python train.py --vocab_size=512 --norm_place="pre" --norm_eps=1e-05 --init_std_up=0.0561
MLP neurons of a small language model. Each row is named by its layer, matrix (down: output weights) and neuron, and shows model dimensions 32-127. Each number is 50 + 10 x the weight over its row's rms, rounded and kept within 0 to 99. A neuron's up and down rows have the sign that makes its largest values positive.
A block is one neuron, or neurons of one layer that tend to fire together. Before each block is what it responds to, as a language model described it from the Wikipedia text at the highest values.

Responds to: Word completions and infobox breaks. Final word pieces that complete a split word, like Y-ear, Aw-ard, foll-ow, thou-gh, and line breaks ending infobox or list fields before the next "- Field:" line.
L2.down86:47 56 63 51 43 55 64 62 50 50 25 64 38 68 37 51 47 55 44 38 48 41 64 45 53 64 42 38 68 55 61 53 48 49 59 52 64 61 31 44 54 55 36 75 56 45 54 49 53 56 55 68 50 40 62 45 67 45 46 39 49 56 60 48 33 63 64 49 60 32 47 42 53 50 62 36 60 57 68 57 55 48 31 61 46 51 38 35 29 52 63 46 51 54 36 50
L2.down559:51 53 38 39 53 43 41 30 68 47 37 74 49 54 46 52 64 59 50 44 50 48 72 49 52 53 64 42 61 55 61 46 57 52 34 50 49 61 75 51 46 50 64 55 40 46 47 46 61 38 49 44 37 74 51 58 61 48 61 50 51 51 43 56 59 43 37 68 43 47 53 54 47 55 66 65 50 42 37 26 59 58 49 44 44 53 58 38 45 49 53 45 48 32 52 49
L2.down572:38 33 46 46 49 32 63 42 57 47 35 55 60 58 55 76 43 51 45 51 50 50 58 38 58 35 45 58 66 51 59 44 58 64 64 37 47 57 40 62 35 47 57 39 62 32 57 27 59 58 58 29 66 34 46 58 37 56 42 60 64 51 43 76 45 53 39 46 51 44 64 38 57 65 52 77 44 61 57 64 49 49 66 48 48 44 35 36 45 45 56 42 54 52 51 54
L2.down574:50 55 53 51 61 30 65 58 63 29 32 56 38 49 45 38 41 37 40 48 51 42 49 40 39 34 35 46 40 26 54 34 51 63 51 51 32 62 57 61 47 58 54 42 52 38 58 42 78 59 49 56 62 45 62 34 37 68 30 49 56 38 48 61 58 44 50 38 44 55 47 41 51 53 46 60 51 48 40 62 52 52 49 59 31 25 43 44 36 59 56 47 48 74 55 57
L2.down601:26 42 54 55 52 52 56 41 56 26 57 69 58 61 44 53 56 67 54 52 52 54 46 53 63 46 42 46 62 49 49 64 64 36 34 41 49 36 53 44 49 40 33 56 50 49 41 35 58 57 33 49 61 52 54 56 63 43 47 53 58 75 43 52 38 50 36 62 54 48 50 49 46 62 54 46 26 50 56 60 55 46 53 47 58 47 34 68 38 43 44 47 61 55 55 45
L2.down732:37 47 54 41 66 29 50 45 80 52 41 60 41 48 49 48 52 67 54 57 44 48 57 43 51 59 47 50 50 58 58 47 69 33 37 52 42 44 76 50 49 51 69 64 45 53 51 52 40 45 60 43 59 65 32 47 59 57 50 59 60 59 53 32 55 39 46 57 60 37 50 49 45 53 69 56 50 45 41 40 50 53 53 42 62 53 51 41 44 62 47 27 38 39 63 48
L2.down782:43 42 62 42 60 45 53 43 54 68 63 59 39 28 39 67 58 54 30 52 53 59 63 36 61 34 50 41 46 57 61 53 58 60 47 48 53 23 46 60 47 57 43 43 53 48 47 63 53 45 62 46 49 43 37 50 64 44 48 34 49 63 49 58 47 46 53 54 46 66 42 31 45 39 46 46 37 58 43 45 49 56 65 36 38 65 52 69 58 43 41 43 48 48 37 40
L2.down795:52 57 52 60 37 21 43 35 63 49 59 67 66 46 67 66 44 64 46 44 42 67 45 42 52 38 35 50 48 47 41 47 37 39 60 57 35 44 67 68 48 69 48 59 61 59 62 54 60 51 29 53 68 39 50 54 50 45 55 40 53 59 65 55 49 60 46 48 45 41 46 52 59 54 50 38 39 58 34 47 43 35 61 55 54 48 58 53 44 50 58 62 29 57 54 52

Responds to: Paragraph-break newline. The second newline of a blank line after a sentence-ending period in Wikipedia articles, before a new paragraph, heading (==History), or table.
L7.down254:57 44 37 46 56 27 52 26 64 51 44 54 32 31 50 76 46 42 60 48 58 79 70 51 57 55 60 50 50 54 74 40 53 60 46 45 44 41 67 42 61 62 57 48 61 38 52 62 67 68 56 40 38 38 49 49 53 37 49 51 42 58 70 50 44 43 63 56 72 48 60 45 40 31 50 43 47 54 34 40 42 54 40 51 57 62 62 54 69 66 52 51 43 43 57 57
L7.down673:59 36 38 42 52 46 68 41 63 42 47 40 33 65 35 65 51 33 43 52 37 57 62 36 45 41 52 59 43 61 49 50 40 41 60 52 69 58 42 45 50 66 43 59 51 52 47 40 49 59 59 50 40 54 55 56 46 61 32 35 40 47 69 58 57 65 46 57 46 48 40 58 55 71 59 56 30 45 44 59 44 40 54 59 63 57 43 61 62 52 61 56 58 39 49 57
L7.down791:57 41 52 53 39 19 61 40 56 51 45 34 43 53 49 48 32 41 50 52 55 37 51 44 38 62 40 50 32 32 60 52 38 34 56 47 53 59 51 55 43 52 67 53 37 38 39 42 51 56 42 60 50 52 46 50 45 50 38 48 45 61 44 56 54 67 53 43 45 42 36 44 55 61 52 46 33 47 54 67 52 24 63 58 88 50 47 37 50 44 51 39 42 63 69 52
L7.down874:51 55 48 43 39 48 57 50 54 51 58 61 45 57 39 46 42 58 30 61 43 63 51 55 38 48 48 45 65 54 28 53 36 54 63 38 39 45 61 44 48 57 60 39 42 41 45 53 49 54 35 49 49 55 54 49 63 43 49 46 82 57 36 55 42 62 58 47 37 57 49 67 39 37 54 40 61 59 44 60 61 55 68 57 57 50 55 51 64 47 60 38 37 46 59 48

Responds to: Early subword fragments. Second word-piece of a word split after its first letter, strongest for "ap" in J-ap-anese/J-ap-an, also R-e-volution, D-e-cember, d-ist-rict.
L2.down74:31 56 53 43 49 64 62 56 55 50 61 49 47 58 39 33 63 67 47 45 54 46 52 53 72 58 51 79 64 47 47 49 42 22 60 41 44 51 49 47 34 39 45 38 62 66 56 54 45 65 60 44 68 42 61 54 52 55 64 42 61 54 43 59 47 60 46 40 37 64 32 49 56 47 41 62 57 60 54 66 62 45 37 58 54 30 38 68 50 62 60 54 35 49 65 38
L2.down92:42 28 60 54 27 66 49 55 42 52 50 64 57 42 54 54 57 56 58 25 35 67 51 51 64 58 45 64 53 39 40 60 61 56 63 49 58 57 23 55 45 62 43 48 47 68 49 51 44 63 69 42 49 63 55 45 56 53 47 55 57 47 48 58 76 43 52 49 50 51 54 57 56 32 48 52 41 55 57 44 43 51 42 62 25 71 49 50 61 46 70 39 43 64 68 51
L2.down109:56 48 53 45 46 72 56 49 49 61 61 50 60 52 61 60 53 50 47 67 55 47 51 47 52 55 55 38 43 37 51 56 35 47 52 72 57 63 47 45 35 44 36 39 56 52 50 44 53 42 70 47 58 58 55 49 60 44 40 37 49 43 37 44 50 33 37 57 49 46 61 55 62 55 67 68 63 45 57 41 45 50 29 58 62 52 62 54 46 47 49 51 49 77 50 50
L2.down203:38 40 43 45 37 54 39 54 65 56 41 56 70 51 40 29 63 58 52 39 59 58 50 65 50 53 41 76 58 51 52 44 42 46 55 56 59 43 62 53 36 65 35 56 54 55 48 61 62 63 52 50 54 43 53 58 53 55 57 31 58 67 46 31 56 43 75 52 37 54 45 53 52 47 46 38 64 62 59 57 68 44 33 42 47 51 51 45 44 43 52 37 58 33 58 52
L2.down388:36 65 53 42 57 26 52 55 53 39 52 38 49 43 55 65 59 58 31 37 48 39 48 46 55 52 48 67 54 45 58 75 59 52 50 37 46 63 30 51 53 42 55 66 51 60 46 60 49 36 51 48 49 39 42 48 52 53 66 42 57 52 45 47 61 57 40 61 63 46 59 46 59 38 53 61 51 43 70 34 50 61 54 55 55 33 59 40 65 69 67 46 46 65 35 41
L2.down497:46 37 43 38 42 64 64 64 26 53 44 36 50 60 48 27 49 40 45 46 51 36 53 47 52 57 49 62 54 48 48 45 32 61 61 44 52 64 46 45 38 39 64 64 51 71 40 41 39 43 59 43 57 46 53 37 50 51 53 41 36 68 42 50 46 54 38 40 34 34 40 66 58 41 39 63 40 60 62 81 57 58 42 58 48 47 54 41 59 44 51 44 47 46 51 54
L2.down650:49 39 38 39 54 48 53 36 44 60 59 34 27 64 59 57 51 76 44 71 45 41 50 60 51 55 47 42 51 49 50 32 18 53 66 49 47 39 42 52 47 44 37 61 49 62 52 55 49 43 47 40 53 34 61 43 67 41 46 34 51 55 46 48 41 55 49 32 57 39 59 62 47 44 32 44 53 44 57 51 54 56 48 53 40 35 50 55 49 63 48 47 27 54 54 57
L2.down914:43 47 63 62 46 46 49 52 40 45 49 68 58 50 42 51 67 59 43 55 58 47 50 37 46 29 53 69 36 49 47 58 53 51 48 41 51 37 31 46 41 44 52 46 49 43 43 59 57 45 51 61 37 43 59 43 43 40 60 41 38 55 52 53 48 40 45 44 35 48 57 55 37 48 47 73 42 51 49 54 62 45 59 52 55 39 45 60 48 48 60 39 32 58 43 52

Responds to: Paragraph breaks, mid-word pieces. Fires on the second newline of a blank line before a new paragraph or == heading, and on mid-word pieces like Cham-p-ionships, Commis-s-ion.
L8.down37:37 46 45 48 34 37 59 44 54 43 29 48 39 59 40 52 63 54 49 45 65 59 66 35 62 46 70 52 51 47 57 54 39 44 40 47 52 52 58 55 47 42 64 53 49 53 45 39 48 53 50 57 60 77 59 37 38 59 48 44 58 49 58 53 53 41 46 38 51 62 65 28 58 63 41 34 46 46 54 54 59 45 40 49 33 50 58 53 53 69 44 40 36 38 49 59
L8.down509:54 46 62 83 46 41 68 59 59 64 67 61 37 48 44 68 55 44 30 51 56 57 50 56 57 41 46 40 49 45 54 56 36 30 50 50 60 59 39 47 33 57 55 53 47 41 58 50 57 54 43 60 51 51 53 36 61 46 55 46 52 72 54 50 36 54 53 62 55 56 50 63 63 46 22 63 59 51 43 56 51 41 46 43 80 47 61 40 47 48 41 38 64 35 51 46

Responds to: Blank-line paragraph break. Fires on the second newline of a blank line between paragraphs, tables or section headings in Wikipedia text, just before a new block such as ==, | or The.
L2.down30:37 48 45 45 42 45 46 50 43 48 61 57 38 45 61 56 68 42 40 60 60 31 59 45 53 42 52 57 54 63 65 52 64 42 53 48 47 71 55 38 51 41 45 40 36 56 56 47 49 62 51 58 51 42 47 64 58 40 55 58 41 40 42 62 52 59 59 38 84 58 62 51 46 40 41 68 56 47 39 78 62 60 60 55 34 61 32 50 62 65 41 58 66 49 33 62
L2.down146:61 46 61 67 65 57 53 57 68 45 57 50 35 47 50 64 39 49 47 69 58 63 41 49 55 41 55 57 54 66 55 60 47 55 41 46 48 47 66 57 42 31 64 55 37 47 40 38 55 44 56 54 40 42 42 52 48 30 59 63 54 36 58 83 49 62 54 61 42 58 48 48 38 51 43 43 51 34 56 48 67 40 53 51 34 54 44 52 46 43 35 56 52 44 44 65
L2.down339:49 29 53 48 55 48 67 71 60 53 48 47 27 47 67 64 48 64 43 55 58 44 57 46 47 56 54 47 44 40 59 57 57 49 47 54 50 88 45 48 40 39 55 42 49 58 34 45 59 58 52 61 62 48 62 43 46 44 43 61 55 59 49 72 49 52 46 40 64 40 54 41 49 47 43 48 42 39 41 80 51 40 41 51 45 59 28 54 60 51 38 54 47 51 63 53
L2.down472:48 66 50 42 46 52 58 63 55 65 40 48 52 46 49 58 42 39 40 72 47 66 43 45 61 55 52 62 41 58 60 40 75 28 40 61 46 63 55 48 44 53 55 49 45 36 54 56 55 46 60 45 38 54 41 54 50 36 45 36 51 46 46 55 56 64 53 44 42 58 37 49 45 33 74 51 54 54 47 52 46 45 52 66 45 60 36 58 49 49 62 54 58 56 39 61
L2.down567:32 44 29 49 51 37 61 55 53 38 50 53 28 38 63 60 53 36 52 53 66 49 60 34 56 56 66 57 52 33 46 48 61 42 48 50 51 49 53 60 51 45 32 56 36 46 60 50 56 54 50 62 52 50 45 44 61 26 74 53 55 48 52 52 32 58 62 49 43 43 51 55 39 38 59 40 49 41 50 52 68 50 46 64 63 57 30 59 52 74 36 52 56 61 35 55
L2.down632:64 45 49 74 56 49 46 42 47 46 43 57 44 56 58 60 50 32 46 46 42 73 66 55 64 47 55 45 52 34 57 36 46 47 53 46 68 55 48 48 51 48 48 61 41 54 47 48 63 41 53 45 54 61 28 40 58 49 37 58 55 45 49 34 43 48 67 50 51 52 54 54 58 41 66 39 45 37 49 71 42 46 55 48 45 57 49 51 61 51 38 44 47 48 21 56
L2.down663:59 38 44 76 65 35 66 48 36 40 46 35 27 52 52 50 49 55 56 61 49 52 42 53 35 54 51 44 47 41 69 41 43 40 29 38 43 42 59 59 54 40 47 38 31 64 51 29 45 38 49 40 53 48 36 57 43 57 65 47 45 56 41 36 37 64 36 65 62 54 44 52 57 38 34 54 59 58 42 52 57 56 43 53 37 56 42 53 42 61 44 38 30 62 65 56
L2.down768:51 50 45 55 42 46 60 29 51 61 56 39 44 52 50 53 46 43 43 60 51 49 55 39 48 52 45 67 44 60 54 62 68 29 55 52 49 57 44 41 48 36 50 49 38 31 37 44 39 41 57 48 55 58 52 42 41 40 46 52 49 48 48 53 37 62 59 43 65 32 54 48 54 45 67 57 50 53 46 60 51 37 28 50 58 47 50 50 76 65 52 39 72 51 32 59

Responds to: Mid-word "re" fragment. Inner word-piece tokens, mostly "re" after an onset like t, th, st or wh, as in t-re-asurer, th-re-e, whe-re, st-re-et.
L2.down97:71 55 46 52 66 57 50 53 57 41 52 52 56 62 41 58 51 56 66 36 62 43 51 49 70 35 52 54 49 50 36 34 58 28 56 44 48 54 68 54 25 49 64 51 60 28 35 41 50 60 35 50 47 46 51 49 69 64 46 58 36 43 49 60 64 47 82 52 70 38 55 56 52 46 60 50 48 43 58 44 45 52 61 62 42 54 62 38 61 59 49 55 40 28 54 53
L2.down219:37 59 56 31 36 50 42 54 53 47 48 44 56 34 52 44 40 59 50 41 38 62 46 45 62 47 58 56 37 55 38 47 44 56 53 57 61 49 33 33 24 35 54 53 33 61 35 47 28 40 44 48 47 38 66 64 53 50 41 61 57 41 64 69 52 66 49 75 59 55 54 47 41 48 57 42 65 56 58 41 55 53 54 46 59 47 43 65 55 50 52 64 65 48 51 56
L2.down225:66 49 48 42 60 46 62 55 47 70 58 39 54 45 56 53 48 48 55 35 43 51 49 65 46 43 82 30 47 42 44 45 54 41 63 51 40 42 70 52 39 40 55 55 55 35 41 47 49 46 51 58 43 50 54 64 47 59 53 42 49 55 47 58 70 53 52 59 66 62 53 62 52 41 58 50 54 52 61 46 75 44 49 50 58 50 56 66 51 61 59 54 28 47 52 53
L2.down302:35 49 56 53 60 44 65 67 49 61 46 57 31 45 64 49 44 48 45 72 59 59 53 50 28 50 68 43 42 39 56 46 49 21 36 47 56 61 53 52 56 41 59 48 49 44 59 58 37 37 54 59 48 57 34 45 44 59 48 49 55 35 44 63 45 58 62 34 52 59 37 45 50 35 70 58 57 48 35 50 48 37 43 46 40 73 37 44 48 38 32 39 46 52 44 46
L2.down426:49 41 41 42 52 51 57 60 45 46 39 44 34 46 42 53 50 72 33 37 42 62 60 52 52 52 54 48 46 48 65 55 64 52 54 38 56 51 47 51 40 45 35 48 55 57 51 56 35 51 57 47 54 56 45 47 34 43 51 46 39 46 43 49 60 54 37 54 56 47 57 40 32 52 52 69 49 63 40 67 67 38 52 50 71 52 42 65 50 58 36 45 45 41 64 14
L2.down495:51 44 44 48 53 40 45 48 48 46 40 64 35 58 52 52 55 53 60 54 39 42 58 48 50 46 56 53 62 36 54 24 49 54 37 49 63 54 50 57 38 56 46 69 56 32 55 56 44 47 55 73 52 51 64 46 54 50 55 55 52 32 38 58 66 62 45 46 60 54 44 36 46 58 38 41 60 42 39 56 40 58 40 46 64 46 45 38 48 47 61 53 66 59 71 55
L2.down543:64 44 51 62 50 72 45 43 65 56 54 29 50 67 55 37 45 52 65 46 53 75 60 45 33 58 39 59 37 41 26 54 49 51 60 61 43 56 59 47 41 30 68 59 48 50 45 50 47 65 63 62 48 36 52 37 46 68 69 61 52 49 52 46 56 45 72 53 53 42 51 43 30 53 53 59 61 48 53 57 49 37 49 65 54 63 50 37 61 59 41 46 45 45 60 40
L2.down716:46 33 49 52 63 50 46 49 69 51 54 34 59 50 76 43 50 61 54 43 70 60 47 50 55 45 46 41 34 47 45 43 38 49 40 61 46 56 67 34 47 27 59 38 51 51 43 38 49 50 60 59 49 58 53 41 38 56 52 60 53 39 37 44 48 49 48 64 45 60 61 61 46 55 50 40 36 50 52 58 55 54 53 50 56 61 50 57 66 32 39 35 28 55 69 55

Responds to: Mid-word fragment completion. Fires on the second or middle piece of common words split into odd fragments, like aw-ard, seas-on, rele-as-ed, N-ame, and on colons in lists.
L8.down130:42 40 51 53 59 60 47 48 50 30 59 63 67 43 32 52 52 43 27 39 39 56 59 52 55 58 44 45 35 34 62 47 61 77 52 48 48 46 54 56 48 44 45 38 46 61 41 50 52 49 68 48 42 52 50 55 54 70 44 53 52 52 61 59 51 36 51 43 50 61 57 57 41 38 43 47 44 52 54 71 42 48 44 61 39 67 33 44 52 47 58 32 54 50 49 66
L8.down716:38 51 46 43 53 61 68 42 59 43 50 63 55 52 47 45 59 53 56 60 65 38 45 52 42 59 40 43 51 35 57 54 49 71 51 38 56 66 58 54 39 60 48 49 60 40 55 52 54 52 36 40 46 53 43 52 43 62 49 43 64 50 44 41 51 75 53 44 55 59 52 39 42 57 61 42 57 36 54 56 58 44 35 34 59 62 32 37 56 41 54 50 36 53 47 54

Responds to: Line breaks between list items. Line-break tokens ending a line, mostly bulleted list entries (name lists, see-also lists, filmographies) before the next "- " item, also paragraph ends; rarely the s in "also".
L7.down19:69 50 69 59 45 51 38 52 53 58 43 47 41 57 54 46 59 64 52 51 53 46 53 35 51 39 55 53 42 51 50 61 47 39 47 47 58 54 62 44 50 37 49 56 49 35 61 31 31 61 39 60 49 41 44 47 46 44 60 43 49 58 53 62 60 51 54 60 47 44 29 43 45 53 55 45 34 50 65 71 36 44 55 65 52 52 47 41 42 47 62 58 48 41 32 41
L7.down340:58 41 52 51 42 55 38 64 61 37 33 49 53 39 50 32 58 46 48 62 39 59 66 34 51 65 67 28 65 46 56 49 48 34 52 59 57 47 54 49 39 47 60 66 62 33 46 59 63 60 51 61 62 44 45 53 51 63 50 34 48 54 35 56 50 48 63 66 42 47 52 34 38 50 49 37 44 41 50 46 44 57 54 55 53 49 46 47 52 34 48 51 61 38 50 41
L7.down805:51 44 64 65 54 55 44 48 33 55 19 50 49 35 57 44 44 59 49 32 54 43 57 60 45 55 49 54 56 46 28 46 53 24 41 55 47 67 50 36 40 61 43 61 48 49 62 50 55 30 46 58 53 51 42 57 50 58 53 48 53 60 46 47 27 37 44 48 49 42 59 49 38 73 63 41 43 44 49 49 48 51 62 25 43 55 55 52 56 31 52 33 51 40 54 47
L7.down838:53 48 48 41 60 22 46 33 49 54 36 49 43 40 48 36 44 57 43 46 54 49 61 50 63 55 56 39 41 35 45 69 52 59 41 66 61 57 61 72 59 56 55 49 40 34 55 46 59 55 52 60 59 59 54 50 45 42 58 62 55 47 51 50 66 49 56 47 56 52 58 38 61 64 53 30 51 58 46 50 30 48 40 68 41 43 52 34 46 34 70 38 50 47 49 36

Responds to: Mid-word split fragments. Word-piece fragments inside words split oddly into several pieces, chiefly the second l in fol-l-owing, also respect-iv-ely, Go-ver-nment, J-ac-kson.
L8.down237:56 51 64 41 50 56 53 47 53 52 38 42 41 57 75 31 58 60 50 59 39 77 51 39 55 38 61 54 51 56 52 59 51 52 49 46 52 55 39 54 48 45 63 55 55 42 47 60 50 35 57 53 64 62 57 54 45 36 51 50 57 68 54 47 50 41 35 38 47 46 74 59 54 38 40 35 47 54 59 27 54 66 37 37 55 73 40 43 46 51 65 48 55 53 45 51
L8.down791:46 49 45 48 58 79 66 38 49 55 58 52 48 59 53 55 49 51 41 55 72 59 54 69 40 50 57 51 47 38 48 50 50 67 38 56 57 49 42 54 51 44 49 56 62 55 66 52 53 56 32 57 59 66 56 50 41 35 53 54 50 55 42 59 50 62 53 51 29 39 47 64 48 48 51 66 53 57 52 43 29 59 40 50 53 51 59 39 45 61 62 50 37 34 58 58

Responds to: Mid-word fragments, especially "ap". Short word-internal subword pieces in the middle of split words, strongest for "ap" in J-ap-anese, also Amer-ic-an and newsp-ap-ers.
L7.down311:61 40 35 38 38 50 56 59 66 64 36 40 55 69 60 48 49 58 45 52 50 58 50 38 45 38 39 55 38 45 68 52 43 54 46 46 41 62 40 44 44 66 54 52 32 44 58 37 33 46 46 36 53 47 62 38 45 49 34 47 46 43 44 54 77 39 50 46 44 63 55 51 38 50 59 60 59 56 43 58 49 56 43 44 74 45 40 51 51 36 55 57 47 58 53 52
L7.down487:57 49 60 54 63 39 29 48 43 41 55 62 60 43 54 42 58 59 54 48 61 61 59 57 61 56 40 41 73 38 59 56 48 42 46 43 58 59 41 32 40 40 43 56 55 45 44 52 67 38 40 47 57 42 42 52 51 51 64 62 27 49 45 39 46 51 41 60 59 49 59 45 43 60 33 51 68 43 46 62 49 46 45 54 43 33 62 43 51 48 51 34 36 50 51 69
L7.down572:59 60 59 54 40 39 47 52 52 58 49 47 57 41 37 62 37 52 52 58 62 60 52 55 57 48 43 59 47 45 51 52 46 52 49 56 20 47 40 53 53 58 46 57 60 42 62 39 45 32 42 52 51 41 43 68 62 42 46 53 50 70 57 65 41 38 37 53 56 39 48 53 31 44 37 54 58 45 63 55 58 54 51 40 39 40 60 59 76 60 44 55 31 63 41 52
L7.down882:33 49 43 53 60 41 65 61 30 36 57 44 42 61 56 41 52 61 39 44 61 66 52 52 43 53 37 42 45 62 46 50 40 35 59 35 58 68 49 86 52 57 47 35 53 53 74 60 38 39 68 53 42 57 41 68 59 61 49 45 62 59 45 49 54 41 48 45 60 60 48 51 58 61 43 40 67 33 47 19 50 51 50 52 54 60 46 70 54 41 61 60 45 44 68 49

Responds to: Clause-opening connective endings. Final piece of words opening a subordinate clause or fronted phrase before its subject, e.g. "When", "If", "while", "where", "whom", "that", "Once", plus commas ending such phrases.
L7.down306:50 42 46 53 67 38 66 33 57 48 50 75 63 49 36 38 34 64 46 46 55 62 57 52 34 47 32 51 64 26 47 54 45 58 49 40 27 72 52 50 43 65 57 47 48 32 37 56 35 62 46 22 51 67 66 49 48 33 57 50 49 52 60 61 58 65 52 51 45 32 44 67 54 46 59 58 51 63 61 24 49 52 57 63 45 58 56 72 48 47 43 44 35 44 68 64
L7.down426:47 65 41 66 46 66 61 62 43 33 27 63 64 37 36 56 54 52 34 41 44 47 54 42 55 59 39 73 45 53 57 36 52 47 53 56 32 48 49 46 33 48 52 51 35 36 47 43 50 34 56 37 52 53 63 48 60 53 48 49 51 37 23 48 66 57 48 55 66 39 64 39 55 61 43 64 68 43 63 55 48 31 47 50 41 44 50 33 35 45 56 57 49 63 62 59
L7.down430:54 44 32 45 48 53 42 36 50 43 39 45 41 36 48 49 50 57 35 37 57 72 55 54 43 62 52 51 56 41 53 48 37 45 50 47 67 52 54 42 35 61 63 51 44 54 42 35 50 61 66 49 36 51 49 47 46 31 48 58 46 57 39 38 46 41 30 50 57 59 42 55 67 67 42 58 40 51 47 39 44 45 58 79 52 60 55 61 51 58 60 49 48 38 54 44
L7.down539:65 46 34 48 42 56 58 50 54 60 43 63 51 42 49 26 52 40 31 47 50 74 40 59 51 47 41 48 45 55 58 52 27 56 23 49 66 61 31 52 47 66 51 51 66 45 42 35 60 63 48 46 59 59 43 60 42 35 55 55 38 55 63 36 61 60 51 54 37 48 32 68 59 70 57 46 61 56 38 43 57 43 45 49 49 29 52 46 48 54 38 36 40 34 43 50